{
  "n_layer": 16,
  "rope_fraction": 0.25,
  "tie_embeddings": false,
  "beta2": 0.98
}
MLP neurons of a small language model. Each row is named by its layer, matrix (gate and up: input weights; down: output weights) and neuron, and shows model dimensions 272-367. Each number is 500 + 40 x the weight over its row's rms, rounded and kept within 0 to 999. Numbers have three digits each. A neuron's up and down rows have the sign that makes its largest values positive.
After each neuron's rows, "fires in" lists the words (lower case) most often at its 100 highest values on Wikipedia text that the model never trained on; "fires before" lists the tokens most often just after its 100 highest values on Wikipedia text that the model never trained on.

L12.gate342:618499510550501459459529504539506524469477499443473544552516590476511528464472530459538548505495509518547577555510518400454517500500451497546485520488553497510596480501432557506528507451541529461505413485467570527547514473468458469472461469497518521470523479513477557514508500474527459517
L12.up342:508356518458473498514531461479481446468531514495489525524509485542393537531453475411501474526499540483507504545555504461456475481456441455555509451470523488496473462507552500515518509514473437407420425489498517558533588457544539516489442414437590508501522554500546558529494469538511513528
L12.down342:553544460518492548536531461495436532464527485494516482557473546488536528538560442475443431550468470480440483478478464516484507481471479500549538470495484461479457458484523482493495540490524468499442492522484477413476436495577428468454552481588441465547536514474498522508531524567572515462
fires in: "of", "or", "among", "other"
fires before: " the", " three", " them", " hand"

L4.gate617:498498474469616553524497510482512513573494474526455458561508526469490495486478579485600488520547427510517549515473510494523448503547476540493517522558533513522519511484489534476499466536486447550466526454523574549505482507539467464508469473445481499531431505495462450596476482503456504550
L4.up617:532535475540482489485541500435475481457488541483491518442496469558492520481512398482447460481495501442461474502548461482474539529457546457513494494494490479503456466502530551465489511484617496462493471569478494443502564449462551511545531558607495527474472498436488504500455497548498424421
L4.down617:485494506436573528523466473522532494481539490529491482604484510457496472547477575499541509495518479563532531477447515524525470492509473560464529524554527545494512485511467460521514493533408447546510552450508517505471466542531463493500470477452484494479514503532503539564549486519520524521
fires in: "april", "september", "may", "june", "august"
fires before: " ", " |"

L2.gate991:525493520553527552453504513490504562442596506399483429526492465452469547504541505434501507461475484529517441501500506536513530502483502546556491473470419561523513471463455488496501504489463512468539480564427454482429462486556527562506506543513468513504496411462537562471517471588521495511
L2.up991:481434501537479571490500513550504556446533518501507431471468497486545545521546472545474476505573473452512529462484492490465523450541522552510472523508517524526499545474502523555519529548584525535530456497495538548469500516527480474439519483416576475509477504506493524536489516515472471490
L2.down991:573498552514560522459518519522451539512535527537517493453441465492509487449476483471546515516547489498460455591519581483492504486505480433526508638374488501533525430516472516487572511513441462499565576530468485524531450476506400542513426508499477518452460499494454463496451481550554511492
fires in: "one", "part", "committee"
fires before: " of", " in", " on"

L9.gate631:533454449483515456447465543457549513515486494493484471517513482540520554520451519528530540541442559495522526414545437437470522495502456583557480565577478506458508490450460536498524425424484499498505566491499485423456538413543452483528546497564429566468518485505563582519485465461486466518
L9.up631:580507471478499507511527475536414462460539464466403473478524500520514538469541443412497478458520425485473536528432544519503577464488472448497458534478520510498488528511484491487465581506508503535496557460593513488494492504433514481469453578441515477572421469545492483437515570472511550539
L9.down631:452461476529465507441505506454492448514431516469421528549491451546516493463455433497496475505542521614523474507545526557505517516468536544548479487524457528473508544472516424478492449495499525462487477533501559471500449456498489465462497446503552453469487482478517559487490511560520513516
fires in: "at"
fires before: " the", " a", " number", " n"

L13.gate246:534444580473474439569488481576538514442487464450507526483545483414499521453488449504543517552543504520510543484476434454495490473542467579548524510498438541569578572514496503464508597431469514482516482588447547471513446518569527504477417505581456546560490513468461479501505453501482403486
L13.up246:553435457504474456537543511531514558481494492530567515532587462458498514523484491508487471544534535470518505530550434414480434533487482509538490457484475443547547489513551459449493507452505495479528459520460539475502491494555429554529450499498498503553535549501503469481488405479495530522
L13.down246:475500472527434487517458514518513494547569508509519516506554503610489428560464515480492455516555471513444490506515452497500489554446441520476487456535510483430458477464541481541581439486514510493474559508504532486519569490585432545548479504487543486461574508436511450523469515495494476555
fires in: "of", "moore", "among", "no"
fires before: " the", "ore", "h", "an", "ff"

L2.gate125:505440493423497473482384491495506516523543480562550534523558460502501491535473482465528494493477568566450463500516484430493434549477452479508574450474483498447518472516536511542485475463551452534534513494509511507565556563503460483492500518493564511534550546445552471528518423509460508448
L2.up125:438511463450477498509471517507436503516506457537511511533456479527511490463407469508512468526493547536448530468498506463458505531450468499471496398437495480512464524492543506560508459463521542523493496457517503526506598560511512479508472493470563573538512488469483464496438445490464520509
L2.down125:470474513535513553585439475500515551519546538482487514542474439465489470581447436486499432526484493443499540500497488454452449540482455547537502492466432509564516497471528491460531458516583485515557545561508502421510445543549527459458462464467511514527427473478562510508409438510511466485
fires in: "april", "august", "september", "march", "may", "chevrolet"
fires before: " ", "let", " F", "cess"

L9.gate647:446558545505515462516493568504515481571491519559505508381500472500543514401470449525492507495417526539502433570526445476475549526445488554541513499506520547491590439547543499539424528495485512479487491497445516465517476523453471483526479536478469515482484503526510515565547559446492514497
L9.up647:520542517468484513533519489505567571463442493467571443437456477508530420446549455507439518521550479520507490498529479493494544512514511548491535496486425448514485525495478417565447554477464461516580532496416436528428483521400473549467499544479504499512512546501484510511482410495488511492
L9.down647:524522542505503507562488566490560497508454493493473549468544497597588531452510440488469474569483481520550482462528519513497508518433505518534514509498473480525503461464492542462541553511470521487519550531501525533541489572469536497500565517504407509514548463533531527495426561479542538518
fires in: "due", "born", "returned", "moved", "came", "went"
fires before: " to", " in", "ing", " ", " on"

L11.gate407:550488544493517489411449499498477473546442526533491533551536428468478485389478581500533520514426552527550493475425468481518504464524481507498553591543477538485508490477501459446447502421500488461391483449481508432521520492519493485468529590543537482501500573544432492538553549512516452534
L11.up407:458531480538474503533465523506504443493534488499488531454553487461479538491539488495449519439488464515509526505512525492475518487518563552562410530486517542530587508473556471537528472520464439513490518553466463511482490551519499449446495466496521433453509540531463517468493554463453602455
L11.down407:471515478519507448496432440531430449563480482523480417544564427513536470468490410536443492482483548497521512494533574474462559533450497581582494525536500488494540502514538482560445485437528498415525489508503531445545475477462494472523468472481471434509495570417474444498483497538540485494
fires in: "at", "attorney"
fires before: " the", "t", "l", "re", " le"

L12.gate677:476430510495528477523491544505471473564499487476538438504570499460442592462494526492522506481407548568468463460455488472488468480517426405446548516488480483433524471540556517471400441523543507518476489519506530485573570474515549510522473490522472512526491459447576591522469425473496464554
L12.up677:496522533522450512594489482530435560548568532582404541558595489530481486532558510534480455492523524579466461458493506539472492577468504440490520506482513513435561476486442502514469576475574492526518494508483495447543537547504493447518440579526452557546424527515521477480564481492459512511
L12.down677:474505502501467508549502481511535526527530564461485501480512478499438468520514438423535423546445472516520488520529498477582555497500510451438495446571426466531478417549432448511609523560516479541440519455501535569457500505467444454499540503537432607500521524470522496503489536403455481529
fires in: "october", "september", "november", "january", "december", "august"
fires before: " ", "an"

L5.gate360:525563583484452489430446443485522556532508372481548449529540477476508510523573525520518520513524592543556467491487540477470442481507493457543513546475483519479497464516496503500490601518506434572573462518465507444562543481500543437549518435490502514522428498499595546476514476521476510434
L5.up360:552535575474459491476474397458497522514475459461539456497510417524513522513565489486529458522543527489563518431497488432485498569471457470493470531520454451528514501531534512541478528490538444483534478495473482483491496528596542460606532426420493540580487446521515513495520471459511515493
L5.down360:439512529532477525529532480425487397557526551507469496492483525530484476575504553459396432477520485579448565498561514535540530502527526445494252495496547462511506487491484523548649491507461534465494508509529538496539440492577506451471537455532491534496493447473458451539482492532498499461
fires in: "in", "introduced"
fires before: " ", " the", "duced", " California"

L13.gate440:510512607507539551423428550443515501382483484474502549484473455501527506490546460499537487515476498516469423552451412424503455520554466515461495457537469483468568494525493463583512522504470491494473504541433505464546496514521574494501504441440541549545547471487535532477524417477483530500
L13.up440:541484430489484547538516463503554523508541493524506486516514557538473448513463545554441516492510500567503532432571532463543494494469459516484455539435538514560534499485500422528506472481541521475465506552537481486484493443505446457475523546540484475497487520515475548505508504511534474473
L13.down440:485443504470514504465422570464486518552517507496460415445506498529485483445503512505529473497527485558429477450563488504506501501490418489508448479540545445507450493530541526522517501506515501516513443533501475526527440526494540525458543487575428489554533526479521533552547478512498524489
fires in: "on", "in", "from"
fires before: " ", " the", " September", " May", " January"

L5.gate652:437542490450486458553431505501587524587524570431529499619491471477491526456465469506536468520520572572526509549466504516475528512452528500435530537509503408460561505504450496537510487487567499521439466524476486503472524503490498526478492500590473455508517499499558513441489539479446480466
L5.up652:501463493525555483541457501567534424479522500587412500501470483535476557487550468528480531488530498531461428466466497522499438532499502494409432513596507493521506439480519510514565493514489489513532487483518536486481513504481625515513412490447506508469489479531533483535516529483523451474
L5.down652:562513527584435496478540535447479470462481496486484495524530471531518552440499443468517493490570512480566483443524573471512471508575501455535590505458442491502532492509463508485473512480479450580557522495444483434472509470529447460458586489461522487484510552515460559503547512467517537497
fires in: "october", "september", "december", "july", "january", "february"
fires before: " ", " |"

L13.gate779:527493551471554422439455412537502455463528459504449570489552524516518530515399490534470528548518535467501406532505476481525517436513415462429476505511487479581517459472461486474521435526488490455521455501532452503543414483544481535503514512467493488451471453479565522553531506510500452475
L13.up779:500535559501509482505486476510611477500468536498448475482527490469538493579540464462490429595517552520510505472476528445454519592481518452487535550547543513496506552489480461493494552468527523523530470487542575466491499433446533537467446476409500522542502455494501521422491566440541531571
L13.down779:472505564456499517499502418522499488529568507452460516513478506557533497524475443488530491603521505495461485518504451478487505555524521493486503449565524428459480473488589573521511479487478499535504437488528536478499474490525476528456527467488456525472555407540551446527515563555502493431
fires in: "was", "is"
fires before: " a", " the", " born", " an"